From a checkpoint of a small transformer trained on Wikipedia.
Architecture: biases, untied embeddings, attention and MLP in parallel.
Training: a variant of Muon for these matrices, 813M tokens.
MLP neurons of a small language model. Each row is named by its layer, matrix (up: input weights; down: output weights) and neuron, and shows model dimensions 96-223. Each number is 500 + 50 x the weight over its row's rms, rounded and kept within 0 to 999. Numbers have three digits each.
After each neuron's rows, "fires on" lists the tokens most often at its 100 highest values on Wikipedia text that the model never trained on.

L10.up23:429552539497464484546498462521518535429398509362478426514503480473376448542418372474485500511542468508465512464466512469503500524475550481402526524521488407523564512479473515512526428525458478499411487568483495496498454499494486604499495529435467593591545420416450372505491478453554583448525565479495476523444537507559537421499492420525416489566606514537426474440472494521421469439635
L10.down23:447608510444579535575566491569585526485468533492526642524482496507504545459447616461497449468518408495530479453467442491496541418511574480522474497551508489480586457512547420427445600470518512505473545495491470505609533524579430540529425422525466522567425607511453560525410494587492403464523510555447482482468390565392506451514378535502508473514440478568459544501462552517585534492447
fires on: "s", "we", "ers", "ing", "f"

L9.up251:547564558455579461564544493540480509533449558467469415442602498538469441560520502484461474560491469386454517471429418561497408464490517412420435518563443521530541429450552472439478498509497492394422432437509539535442469412442523441597463522464482556576556441435491408509542524471559526487508527622501519552529451468524551506463456451423453541482439509536571487435453504541496440514501
L9.down251:424564490427569516460470496610593530510474496509517462530466535407487485455477556548500499476530404541549550515573554515463535490500503432519435540481401462507557512608571503529451451496426494477466454534594491405539519541566464615552489596468523525593510573408414591528488476380469520403581543511533496479498603539434577487508462517480419497567579542449526538515487427437446584403543
fires on: "f", "af", "er"

L8.up839:523480527487517497574442534411500504475533434482468455492504455541544449559372523534526541445503436553478543549451447487526473514495402492598445506501586498488470494417527489574420482495440486431466546475524401502571538450464519400494536467543478434545434437499480557503539504560541526504474481451540492485582609568550586488412548512515537481597454491531553505502579602484586540462515
L8.down839:494582613563565457451512470595512539527455540553515476461529526409467462406582567507507481514485462409560503551534525493454483536433465472470560594505471494502538517595441524440589428470483521524514493477544513556458463477475462576526547423492514519494488528463467520524519557542578434490508577478563536547477425466493463481481407503514448432432488531551391486486521499497426600473454
fires on: "ed ", "h", "up", "p", "th", "ated "

L9.up507:422505449526463571519502509544474509461481558483432542481506459542486447557518474547532516431486456525535499454503591511528466449455486430505542497425455531513498490489524503489552358471568520494439481450485432509598494503375501465527557463446575504518490510536472493548472526519474563522391664515477466509478462569495458518499535449485488500443411575538552431419522581487405431474510
L9.down507:575470559507438515464639535505470572447467567537587630440428447487579442505412538558556576531460494516542520439523474444567603485467490529490556503534583442485565559515440526453377579490450453547574455525556481496490393509528525502552492500534467472519537533493529485449517541485461550476469456521539445503464488515548496494466536489508524449400484452538490480499417436472414489477501
fires on: "ed ", "ing ", "e ", "."

L7.up918:475549523448484542559480455396446478527554486380506510522454511518434543501480486499482443468504480485458573536450432466451414560581534474436455468538468509603422500609505560487403513561444436576546463454457481474529420542499499519483553547483481528566432530479501474435500430477567420494459445484468492748546504510510432511538493491492468515535546486501495427456472528465509619510538
L7.down918:567488565565539518480476448619584444478463514527538574450471502457567516490413452489480528465512582504456548531478592431453636426492501510474500545480436497391469507482568524537598480549551506479495505555523509513480489489541608488521531456536488454465488475477604465570495474457426518654484520452415566491542572412475531511481649422582470418460514527411519406436500502511422550476476
fires on: "ig", "ol", "for", ";", "| ", ": "

L2.up478:553582504581422477409549492512554512530501467502453443498527482509524527531482416457404386443398518487486547440521553379478533460540491471474484446546463552414578606495568508547566471464514509586485512512497468563522488660460590454556538466497474520474614473501456455459524532487573515519535536436441542601542478546480536507576595536481430472466480519539472480462488515474455449472550
L2.down478:435521418493466477559511517508508476608554552528522512653539474450519507466541543544527416490513461494416476515604497518415460564480451476493524530524480525490576443501578502503545450463441517600572587491437374518547506471575522557443459412512478472415433428455540508479532535543495510452531496435542464469495446541546548589505505471559491443450456540452602453512516319481427382438551
fires on: "p", "c", "g", "pl", "es"

L6.up685:442536460471585521550541556465446538490533487467446456555366468428397445432526504454430524514558523455513503435482512428435442461584507582436478483477527499625475571509562632563422489494508515476519443492517464419590426518464509538511498543421512481516470539502472521505444527469487434578573473447450484581577532477494523529449554535548418576509655600480446524469513490547444563422521
L6.down685:511579515526403566466408410546564465481486384603421527494410409441571468524480463444565545470494498592478520505528446472470498451483475488559451454554559432438501509456572497502419505537487474606586536527508587437477524586491479610523590573489541450544526471486604485539571486516535503496563457514442487479486498559401513486491446424608505507486477495624588494550508519525504504478471
fires on: "for", "ol", "ic", "uc", "ec"

L2.up927:500548412518461506505506483424524453511411472552537463552489492487497505589493519575459564518566509594495405552517471517572465363461495545506514511478518543488531468533593515520495441439456385508496486415540543522534462490448544574438506486504487536466490500519430510429479514437564510457532504480571558430491577562528615490496452469475489530436484419640487535483471483483469488500540
L2.down927:520550391554469451485548511525545486563523520523515483608439559443455526575532549509464561569565573534480487531423522523539492517452468466537579433520492467481516538506502489596517456410548469604459509350569507461567448474581485453485482534552523568504520493471518440546506504460548474495565479523611505432508446541549536489477449559509459504449463432549399593494486429491570526514491
fires on: "ear"

L2.up488:481507530470447548508548495498505499537556516522507415565420453516474429533468527456554470473469436555530533565507574611532523604411509515615483460472535516554543507477514550550541512503524582501457487535501474479571511576511446497453596575569487441498514510462420502496594596407441467504550468484552555517526500398616492458550499410582436485423561514442483491530467491467488472412548
L2.down488:481525513463485479485386532453475546482503474503377487543481616553398422478502517441503509506494515499532563471514510523520538519477540575567446520510608494462538452379505543477378512485498455500509400501571538484515500468452488509609552498460598481483620484517478538556477498574467455450578447455483498510524459440490447553596449486509538495438578527545412567439497542571575517517495
fires on: "h", "u", "og", "z", "ob"

L9.up920:443510391608541520456477474548537411529452572506443460442509523448543516548409478537521503546525559516431597511386543506530409476585534507498527490456550399466408562464504475546570499535525569549551505478522531364482553492495559472470409479533421426558480538541408496433575453479487436495490527528494408476388497468505417443584513478474432501555512566585532497536503516480521527503437
L9.down920:488533528613440571510593464595540440657502524556523519559509429537522555501516448467545516470417440454438508531465587524440573457507532481522504470653537471430492535517462408501511439487507497437456484424455494534434498510441425444556604523380528487485483499604484499531472514529557483448444447477450510507556509510486529499507458468505534483463535511451511502569542545534466476596547
fires on: "n", "tw", "or", "er", "f"

L3.up995:532380548509527465484340434507456460432557531592420505505419347487474481540398489483577576529493416527523535585408533415498464496484478593500464610591469502461551478542533470484440484447537438476541557488449456356587461512479501502505446477530547400527515513529447523481522560481406498512503519476552428399481447483500437387520546508554518490507543502444472501486463541461436529530453
L3.down995:430534439462403458400814472442444493473452553529458540421490640537450511529406495504461575487505522519498553467513469513515533394493555543484528463517529445427450491497543542517512494572492530468457466474546464593525572436597467484550484451428492596403515543491504435484429459487505503445509517433470536536550464507526560495544468437533514562494457470595522505490540450547577548440527
fires on: "l", "u", "h", "b"

L7.up866:467482570533514516584559513519493495521480493463493479462514458480452440538536450520538476509480542467592496455485501467556507480550574464429502455475517503523517524537520484588495521522545526529426547417489450465488445457533505524457406448596478404513623407655460545457490529536487415496488506465428517499517499578529441544545487524537491442506428449590456475518507525439407492485469
L7.down866:511485507553488533428551523488512493496534406500559545536438542527504533443509521497446519464432560521424435563556527468480588450435471511498555433512516425484506518593496458443463486530506524451416341450508562517480499549406526494601467534390524577529516592449498489474467500477548541449527529478484438578472595477544515449521539372558459560480495516489466513495545468625562470493549
fires on: "er", "or", "ing ", "th", "h", "e "

L7.up709:471443492529521517500484455562414451474527481532628549496479558443523482604536515444462453445532534546485506576426538461486497455498526516518512631511451411520548561436501475564499385552505501552532465458537520512537416509437515478488438381554420449479532544470584546509561483455587454535552546556537473539589561518474522499603572523481500538486474436503494513524436634463526567456419
L7.down709:472479593496492497497647465532491538499426544510475416453605482451462503472514462586564504427522473550421563541495495546543609534444556529429530456413501584475566481525460438480474517492495507432431541471452468518569499535464418493567550550425593543537497487473444478437428427548490470551532454435416494440489531484356582448561571484530459582489569467495576408476487592485512540622465
fires on: "er", "ar", "or", "al", "of"

L10.up250:520427495451517547604466511462571472532557506521607495491370464533468531585467462519489508510486452534590507507509463452485448453453475440473543497477519447441424461525389482461453480484661530500573545487442581435442482518561491506523581446498462522575450495466492494562556507491434498580394478529525416528501492502515568560413370539562511410467562585554502512455509575504520516582484
L10.down250:499614470527419449530492407519578483409505546503515385471561486470543557559509541482546438468477510539523493579494443482539489573460527501438443469512502518601444514517485471443515497495450505434520525547576452504532443494525486628509555527513546458524510506454464446478444418464511485514411479427580463472456467427445603482522478405438520511564509544519548540546552437402416551464537
fires on: "R", "/", "r", "n", "-"

L6.up790:419518664530505464546555617492496545578485614502538448546474527486512469453481489534520440379457438522559478565482525487477511565562438549473597613609444623478598521501461554418537438606551520494474540528513481465448554504509564489470519487541553501447446405402497442549519508505514547442513573580484533523506383401514526499456527492502544471502466542471554476543505469533494529455486
L6.down790:560487561436521539500552462496518454512566452507572446490529503429555530503519467449530406461481542514502600539399489457471483608501493527506541553479497554460581462500550503464471480516459573434393551477480482520526553555535501393547534541382413505438472467480465526590458546427462637483456475508427573528443475530547452519479513484501545528483602565463488542456518510622546502466498
fires on: "e ", "ay", "ing ", "ate ", "d "

L3.up1007:431462452528532563522502565549433528511461510530562404380495451373471476511494503459497496420474503474470519527463556636488476577505472556529548453457659561535484636524454575576503515533427407455481461413578462524484495485472584575566506543474474491527457466514486438441494419501493606502563468493540486470444529409552534516424557591472463521533482534469474516406524530394505475408560
L3.down1007:421517548485457477496524459425526558563531546544434464514433555557515417547472592517493572532501548509547503520465527504451543507541439525554539396497544464518553456502491556470459445534471527463538416560485529446549607474467523475468557518483480491525549602570548489431455411456491550547470452470515417599587447502505487526504445490565467445439528495515433464483526486581505408504474
fires on: "el", "all", "ab", "n", "er"

L3.up522:525544484536597524526513472471496473521449477484394452485538502580565485482436545390510498467501497479446492546540469415517549526495527556454403551525497498548506486525554561569404544465488449558502453501522593534544551493481581529502427477461548476591487436507439539478520492513474595528564508395506585507524522453544580598570581472444540507505493438511425529490481559481615518536478
L3.down522:453382465474422514396419485489447496462449523518452511551435553621477438566529518540404471496564516381606515523492436567585584515562561474463530518432472512514471404529498439530539548393497450518483413508509537517534500523525479476526571430539502460456484418430507493512532524524487482539513478476542547499476610445524584499523468531483470517510463524515541499502553519495511402426494
fires on: " ", "an", "of ", "e "

L7.up758:522520436488457404525560513474517510489479513418578447519583545468432489419494481558489429530451515615526484541484532578634494537497563538492511482444461505427541473527510569529502588477446553483396408576477514485431547463522453513417496454580501512512527480495520417458445536519563526501507519522506452544623469456521456449535530433458509549451463494419519549406538456609557454490491
L7.down758:447494513534533588454433580582468430502509503543463610501445505484580516572563502455538454486585474544476451494516513436430467484484481485475467544530584493541477440469471481527499418483525503538603543419478528485547454493589471531544435590331479500464494458462501534591522480496478513553534505496531528440435467494548545475527494601587514458538568496531446436590427552462455502436545
fires on: "'", "on", "ers", "ir ", "her "

L10.up329:579492452505418460462533500513566476486479529506462489504574549556527533464431544423531551531513520518544641364436562502579478482531517441552497437424593485465499496452442447427410470574573545483472513540504496440444415508528537417543543525463522428511482424521449440492545505452524471543553487428487465576434489492515413478487454539544402495478545499497439465542386568525532432531544
L10.down329:437532491593528547464513516455406459509492499446501537527491430433506528577533471445444546540465482523419553512537542449430511511456495496430496486523518487575531560489530466475584517418423562559486437457434538576537445442416551499486512545519482521442426454527529541522552558538506572502542541425492393452441615551480460558491502489480528484532498423439546586412539466512460444518388
fires on: "oc", "or", "o", "up", "n", "as"

L10.up497:443468515494493511510377466595592509474515516585507503482462439491515508560463490437456541458536521450533502519534494493515456544494518494487522408489544526456491442505442396578463430547490482490542508501527427433551528504391518519516495468600412502513484510578477532502603464560522513476491535483532509515566573502557495571492559424452561489473520498517547443423496558505571371476591
L10.down497:570557464489489464581506498452459463512498514457512550463537571449526521419610521520442524511531525489529489569464460462483447483491538426505478533511529505467561487480462518532618496420492487464583556470426600560532444457475449490437429575409496524466475517443485481537490475466509371594447521506486421509499436512520501434472539575499458488541499483476491485587572417534519557511478
fires on: "ed ", "ted ", "n", "ated ", "en ", "ot "

L3.up722:492563527560508461495478569565414466521533432477516461487500535453519523486518435428508497498480385540508496555522622422523463507489553540437496449529472481542519542481400466478513526572473471437459476483414514483514496532420493448521471548520474452470416503460571577588523447547408542474540514634611371477594490537479452404462493521465457495485528516524434546462487508525530591565484
L3.down722:404515468437549442508505403514536532506495532506524476416441472653539536506476469509513382469502549431454486535489484595403426581529494483449492445540508565485472505490494478515475496527483470490535496401483426465521517426530404491534545632504525505480524529541481564512557343442461486530461502407475485487434489516481523494497485552616559570458530565489475568509478508537512485386471
fires on: "it", "por", "00", "10", "oc", "i"

L8.up39:523542482495576562599509477510469483517529481615565433501470535488491461519504572589422475484405508528464559479458548457488451455503495397604425550420461504423483524501502488491504506540516501442512466505462538538508536336496426413415445493578474464547489530463574456554489448539555482465470591497598487471510439461506480535464547525542459485494605490542447540484444487552502502466516
L8.down39:460563517492519420512586587496542484575486495431499445485577525538502548481517383542540537546556564391571449515463530531518444567450402608484483508482514434567441528434450563577569518528539466581467486461580508410469475545559507611510502468421546576508539501443404598548410492535489443486475485489461462498511554518545428555530488515396536559469464493472565500485477581514510459492458
fires on: "er", "ic", "ed", "n", "si", "b"

L2.up957:515448476447476477443470513510498383513453572463443530548518418541465534492420445506417567473476448564413600589459545539477530426485575518483471412459424491454457460428436472510426554514530446545467486519564607481514506609526557585541374597495536598540535501523541577541515481514523451455555491472453465442458526435480436441444506602481408445424556543483502528486563539495416556493552
L2.down957:497507425459498543452609469534481482542471506575562598500481480471540521451476446431574535500525507563479504458409520502496566461467563476516458540477412516417583463485445547540504446520528390517485531464498599458530521372496529450504483425461521500482442492557447484521519476472445472550493592565489486580527521538572430622518496584497524500469409470513587485508459521460470515469614
fires on: "o", "y", "ow", "ro", "ity ", "t"

L3.up714:503470581562508490508566574513520460586423556421501383507463456504455556593463518482445508434490513513521492457568558506523492554402481572508513509463580470515589592438461492614384474508538535454497479537452528585527601513507457539519495567445511519462461527520450460545526534529482549566473498492517543499624526437496473536550446371348504587487488521455403429428500548506444489487424
L3.down714:457552504366578542516452524532469530486553586482543493584500549552564440386408614438538548498463500529544521478464502481569543458487479511426502482471487526437594449461572583470419453486495485565491555634447543531547448553449524472560516487475547497485447553484547540449418506504560481474469633496459468495450370461437474518538474426458487423502572484543645422509525571507479539553532
fires on: "z", "re", "h", "g", "t"

L7.up613:549496487490524485492519415542510548434463478428516516506542506503548487486415491452439563557488366491488468528485519457559513482464568573562532562466409531465507475480510556521520369561587477473460542571486456511522427474440474541450558442488560494439509544509480565475545586612578486496483487581506479576575383509502535467365533572522510453541464558506483527481474507501479469449509
L7.down613:458491489571445509485659387510525441456480436529531477436523599515469491532442453552455600548486499528488562485513593391516498412522430485455578524595464487441480568438491495630565396560506467528470436565497474519525522498426544535594532451512511487349555554516444473460483519541468420453505548523529520490532498477530448599504450453484497510449473506528449485379520522506502506502500
fires on: "di", "l", "i", "d"

L2.up567:492473558386497508428362488534407493468425530471492451478517336460510508510546494463560485455494512481508500454510519477518507555478554488459444511484540582493462516487472538466463393527451550509518502455447413479662465514480547566546496495600518479502505453467456489562495539487510473438503511513423532443531463466465504582508484500477488517422623473513508635513540499473564474573471
L2.down567:544511547581497528426473549451514445574603550522598555469513504470562513568469381512431496527513457463472485512600466433536511528510520523481488487460430450453489550524478472511607473434401538519526505517525479487511481503548531483644481510462542464464484486515418528481519582493598470461536499532499542418559489513453498436513456463526507423437467522500447491409407475532449536513452
fires on: "ul", "av", "am", "er ", "ine ", "eb"

L3.up124:498530433506555526468552433593553435510486632480485408546488428536507535565561505414590548397549463518389502512536495522524485398445520481449502562546465501549507509480605456502614454452395504405522479419473532574486516493391531562544563533610625487503549408484467479541501525512572469456489510531426552483485517441493468467445562515452553504463504404425537447545517500505554529560477
L3.down124:440419489564467466428351475373451571461540449486538541468486518546489500476487421538420432598450439455582555453497494545497543584581512529468484552421574499521413493574447550528490595568539511517486452570489403509513469502604476422478467462375493500559498527503451519506486533474530584476488481467584512476532488539614538506519424472539520491554528557523509564529445518445472519475515
fires on: "of ", ".", "e ", "own ", "en ", "C "

L3.up478:516514496462494383372479578529391521624494528503511513540431541480533586499509551493535478398514511461510493522505559477521592473460444515497553491499554419503541490514409497534492486496509440597492524419579513385554482580450546457395487520469553412471531464477518548492518581533392620509499472587454489526470544467434479416492499508488473453445605459416564554452454527445492509576449
L3.down478:541498455493550499432337478569386669493514505505482579529422416499556537495498476517536530492490432569552500526500542468431492503463561449510567366433513595419601526474489436498514525506487477577513460427517439449496464508423513489526506563520509516481514480576454468441477457425470546572361421499503532484515517450572513498543479560445454485431511530487458487435449496530473455459607
fires on: "it", "ang", "oc", "aw", ".", "ep"

L9.up175:489488537493537511575479475521501483419433523549477483583600438532592471528446541465563448467491554492517561509621491503583503570581380496524467450426487459516531500482442514480473545458508489591461477563512471450470434538565462429571430608435469534484604613500552541480537532500437518426530463493431469482448494559445496446556496494468496519561376447441500465550502529474507475418541
L9.down175:569511587501463522455575434445530464542514492578505497497405527572429544507389576437536490490526420603488536579454469371502543561416493638484580430516461517515456516546434485479551612539466461485521493473489552466461557509556553444466583443556526540494578474525541446539536474438612483468533503455462513485554542393450445466545595463444444483465482488495455449479459482536423479491566
fires on: "e", "o", "u", "le", "oo"

L6.up467:626509511518501534492508496457481560506434505492487469439500565484499521523487378452442462509507529571515430456409509574530498544554518457423428532519476573511575557473446523553458449518479539496464445590509440477525496492468509447613443471586632468500472571449557425535523575475557502522518549655462479546477482398511526476476540492525516516546546441555473488486446627505599489459482
L6.down467:430436519504525498557471477532509470539528477490464466573536510586482405512448457537622620439477455528383534544510508481598482486482547450469417567435440476427559567480557491443585527453414515423498467545494462443551455491618504491533502500428564416481470490512443562542538441547463473457520581538520508594483512525480518477479478478396544485463543602431517517454502548435545522538504
fires on: "ec", "f", "us", "ab", "ev", "iv"

L10.up849:553491489508509483536541529513415472526507561541509563581565422447459459493517459482515563534517521478347541492462491497542506513502519550464408451478449586430491519604454518436466490496532525502416538654525559485562479459507489571506488546480464478495579465462466451510514532497513540471501529538500476523472370539573494539471509460482482508589555561496625416490537516417578420464460
L10.down849:547570437512445545509516544549499508458579482594541546479476451530522464441507474557460494476484496525476526508468484453486511457475374567458566362494449505489501484512512534516437604456460585478688586475458453478500573477420501549588559525445580473474434496504505573505501569486415484542577400530479453494418490566513509388463498455464552463521613476533561501441514538530551489509524
fires on: "b", "ran", "w", "e", "ra", "an"

L9.up53:468542458474538382515518535494484522495519597499475522472484359483521503555500450465476538548512512593470491461515581503491541531446621543492476445473538533516464487538460514540477577480552477493509530516519546439466479409505454533449538502538469403513494464461517513501607484496480511573532537617540472502461479513502501473571535456477506456437459448481485457452516523490449453565516
L9.down53:561427462508406516540558541465492527442469566561520529417427467510546466475525464476518597611420544458428516521480482546497507490430521536451609511588439428425512513499486530513545466386434533473533535544509466520577520590451463495465573546448497428509467481508505524481469428423580520556624381500499637548506473506533493538518559467558422510520522441515607546458530401474492434475599
fires on: "b", "en", "es"

L8.up683:476491541526493495605441476471484501481471510395496463548468431512535432549516464534489441532515495423543533420495445467462565497470430510399477475458520528572540601427580499493437576517520487519441398511481466473536533501442439462555487531431541541504582466481573469539553468508536362509478358460362466559519535553490545533544437522477525538511511515493468576553546488502449504487402
L8.down683:513550485600476442440480544406572467426447477532527500530439525508455467537547502432467463540544474506599523441525493479524434494524418606513445497493589454426481427498517450466526547572615532553551643463449580438568430570551533491509577544531497523467518499432436456541520543615517421487572456508461477504519504521497528511574555557524479434533537517442467500510358468503552487454475
fires on: "ic", "c", "rec", "tic", "oc", "ec"

L2.up141:541462475486533529444439421506580448467515463476538493493484524507522533558469528517474393428542489552595532493560412485539423476439401515485505521537501516544512496421514441451460475529542438508501546372620495533433526546392526505493443535536469402458521496542467401518513495533511549444540520531627492396498485554486560500394467477510502364446429508532569553602503523404448600493485
L2.down141:415479437460521554457586550617562520577476503518531586475453506510502554481445464485397567448461522451489538449532544493511533534533554454483545510578581561495448429482513516508532418486526562509515501452571554496513636480454445491562505453485482505552509494533547479424491496468527549469467502464507467484490431487542446477554481460572569437455505464521472503484554440523508494578433
fires on: "t", "y", "ear", "um", "al"

L8.up279:484528471456515500545532511524566533543457433460502456496528481532543548499518491470493541449429443568537481507543524485495521564540509461532486456485467368419553553417505505527505415524529528465478355377479473527467598570431490372452516497492565483410494514492560487531433485456474503541461507458502532548507482500501441514449497446395473483502639451427462411441489483477591441484527
L8.down279:418506485538527478452570462509438556450508564565500557454441501492502396550473544494511480588547469467534523540540439414559489501449460565460441515585511556484481457567501498472452533432403465547534522557549503503484483451539462548511532554464439535452485502535419471398509483526518452481454536531487443489517519419513535460510473432527563517489394514564471588504470381439409589486406
fires on: "ed ", "ing ", "d ", "ia ", "a ", "e "

L7.up460:479408531517512399535496493492532517445505537575492494555537480576443497471452488421483454502575478463525422538544596513427453502553474566541516557501618457433484538519499542433426413488491435525496513584457506523515394540447430443604541512412468486482583548391469589506546458500414559558465552521496461440466497513516493551452448507586510578494453457392492561549492486494517492403519
L7.down460:470569477575474445541605573504478485492487465550464447507437448514462516478471506479536525472401494499533553423587555498547505463474535558498518362506552487480546516531568484457512493539511444496508559553401538481527471466574537463471527503373373558485587567520518444510539511507479422466510512513497517528490533496561499537602531458512344579545502527539509404555566460523495529471615
fires on: "u", "uc", "ic"

L3.up678:591457438509551492510423451522562317583452504477526539564496458516603524468489480506402565541441484482491504553422447554477534492565494477416527395484530543484504525540551447594471507505543479475504457512518421534522531621572501551567416549400557551488555584473392444469487550466572528518521481544507547442513483505495464442400548541520460493463499523388551506444540465518462463513455
L3.down678:397580552523426534543574506478447589483498599446518466501549526481474431551465470487495493553509460435454429511486556490525562541533438613535585530625477445501582489408509502479372527465527453531451629507535575591520521514537442435433541372483496413497452423501558565579461549513465492467510495476513514520412483429479481514565534515460501461513519468523457483512530525500500570539474
fires on: "tr", "t", "i", "y", "ation ", ": "

L3.up814:508482536593540629468550492532451474494511449481439416532490471558553405388438469506501460549522457476437510502472461526542466522530483471499495471538558441506500560524452535471507459535492499393472467446505377438582551493449502383588580529528513579515456478530512413385512514548549451475521459534487504500529418523580450475516635455448483506425461562431552551496474469514495549578554
L3.down814:386586522500584491507652475532579430457463580463491485551604488451444532510418502498537535429548535471574558512574545503476583508437481505482474495496392510506532463482531434554499528509500557483511488511479495565464437557540497628446436468447460490536506484519474459484418556485512552467447536416469493425464564465463578523504370601389517419507556420583471575471487536528524434452499
fires on: "ion", "en", "c", "ar", "er", "and "

L2.up629:549488448506491539386516566494503421585364421513488532385517514434507425493411423393383510462452537434452488543480531569520544504571474441498553430404504489517565591503511448372404390446389542445486498417487520459460515423473519504480464489537536508532424509573519485448533521550493621542501508461510536496548468447524526501430541490455588510464425451484534486469448431443446491483544
L2.down629:470572526559409509469499490498524459563591461563450558535400467445463457438454557500516497446498483495585580512460475449532422563558515440424517514479549509453371546509454518539533510501440509473561492455529545427465491412470504444445454505510489603538448450465465531601515437461503579475495430463530517531497536430540498405498535471518463483511583520529465435479489511383571511406515
fires on: "for", "n", "el"

L7.up338:537499393511519487503513522508399524563464543511507612480471437561493540391546472442496438485630555479559407543482513518523462547579530495462527525413607413464556508411457503455463555507520466550513620557475513491495424503588481490412533531485475521423442472501473457554493559470384432543485530516573464479437562483576472503614579607507506521554559453603500502446437480422433450517474
L7.down338:548548514427552530555433556536467470544553536519525500559521583598520514440497511503603546444529483360474440503585524470465503467431484453519497479412634611421496511362508478552535487505519529496507571416490415464491510440500450492501543550484471501451452515499559463542415521458457571540497496442600505480500488589607559506593507511611563533535546448595573524540452497458457471519548
fires on: "o", "ch", "n", "w", "v", "j"

L8.up976:494506548529509543476498554475548555593515524605536463557535505547484482513499569472388470461470409506477516457541512477439444487507481429481519632577452529554447471476446488540492471562502470436508495496429471592417521464516515515563564485507568567443553366461524568451460528537503483456579475519542535530496473480530436511470562508417542440530380424491523451508369393472547550500434
L8.down976:507521533486558487482538500515452489481459513443501502552497454536538551416446480458661527513473482498484550455529547441577415505473538568509456438446488518551533555558587501501529506553414525481463550505606532395553452506461555521439511554510423512532452510553505475487487509515517575531542575478444542478488542532510506489546431506593460422390518546448516477482539511527602511500501
fires on: "es", "es ", "e ", "ing ", "k ", "t"

L3.up796:430510513508473483495527481445499424593487468462479483510441520473577548438438439435507495487522437485465533438469633487577521595553440469484493403549468462569427434543472590492597569568467573518576515511393422474538454609528447525487505524446507490517570489542543501438526516530541469527634472544563528504470543493551406562540456488496476628553502497522555479453544452488501459450522
L3.down796:642457355574555449524485606510456479579485538518489485581488481456487487567480481597559498563490585509479531586488469521421492537462459486460435530473543485468495520498439389551460470458516453529505507406534454451482509445528563519459555503434515566484417479560532573560530441472496608503458549521403523471448486445507408490485386565499438486428449516494553571427476516485444548476516
fires on: "us", "s", ": ", "un", ". "

L6.up259:472412469452488570510461453525566490555544551451579485499482519568532456485515444515568411550541512534498440431458553458441450483399606434508523503459534604494439531472444516523504485581490493548550534483535536496512502579547496585445535534571462305485555553522459534514437573474425524482545471560487487492505489425459465459457545504524520531432532466577550523485412519576530446529527
L6.down259:455526457546452480453451494459498486583533486525505539520520462460463446530455484516420526432535444441524493500591416474479462520520532580514549398477487459463497503482494456457414515460492533481530598532568493486461563496564455423585520508533489527443524472507465558432409508619510488472575483525486502544554499562537460591498538524457444471612496453503538500531507418357460481577484
fires on: "en", "am", "in", "ul", "ed", "i"

L8.up628:547596475423469460559495377464548571538482520527464446431520456515587452579508511443438465587549499474405498474451554510475517487476436514494462547482422554514549448393531414484566438464493455501504495492508413535532449537489602456480501525454526453545586530440542506499453537445468482520538472533568537554536445472452546491537513508491480485467582516557448557469471584538558545474471
L8.down628:555539446512524554546526419496459444506510414565495484556487501475560545560565541535498406442516529463448473567453476387500502445498468643541519538529527532470567536525523536560541367530411473458408495574514437553537587494462527568529513453477553480429316478479421567540452483523472448512598588439529576482488510479461565440507447520510476436518539471543464450483501488536427445554497
fires on: "pl", "l"

L2.up645:569509497494501565503492552534505505576571556414452494515463387516500496522571512472509523426550541452493605522391516419485577572549452505493530511416575417510525587495454494531545597481473463508523396525615490482502484514414607512490458498437477506504519467502528473524449459462594579509562423533498461555541492499564556451540597513545512463453486489569519521403457438540514410484561
L2.down645:515432536448547467485608511460480521481479558559479433484426552531434563457444560438494489565487534559431512516484537582502557473444442428497531399501518523525469585514484334524484447521432465494468421578466486505497449483490532473421562420513496428484447509578449425502563466578489600575517409568566488516519494421557459469465534502500435489522507480578527489539552501499484454564573
fires on: "n", "y", "tion", "ed", "ab"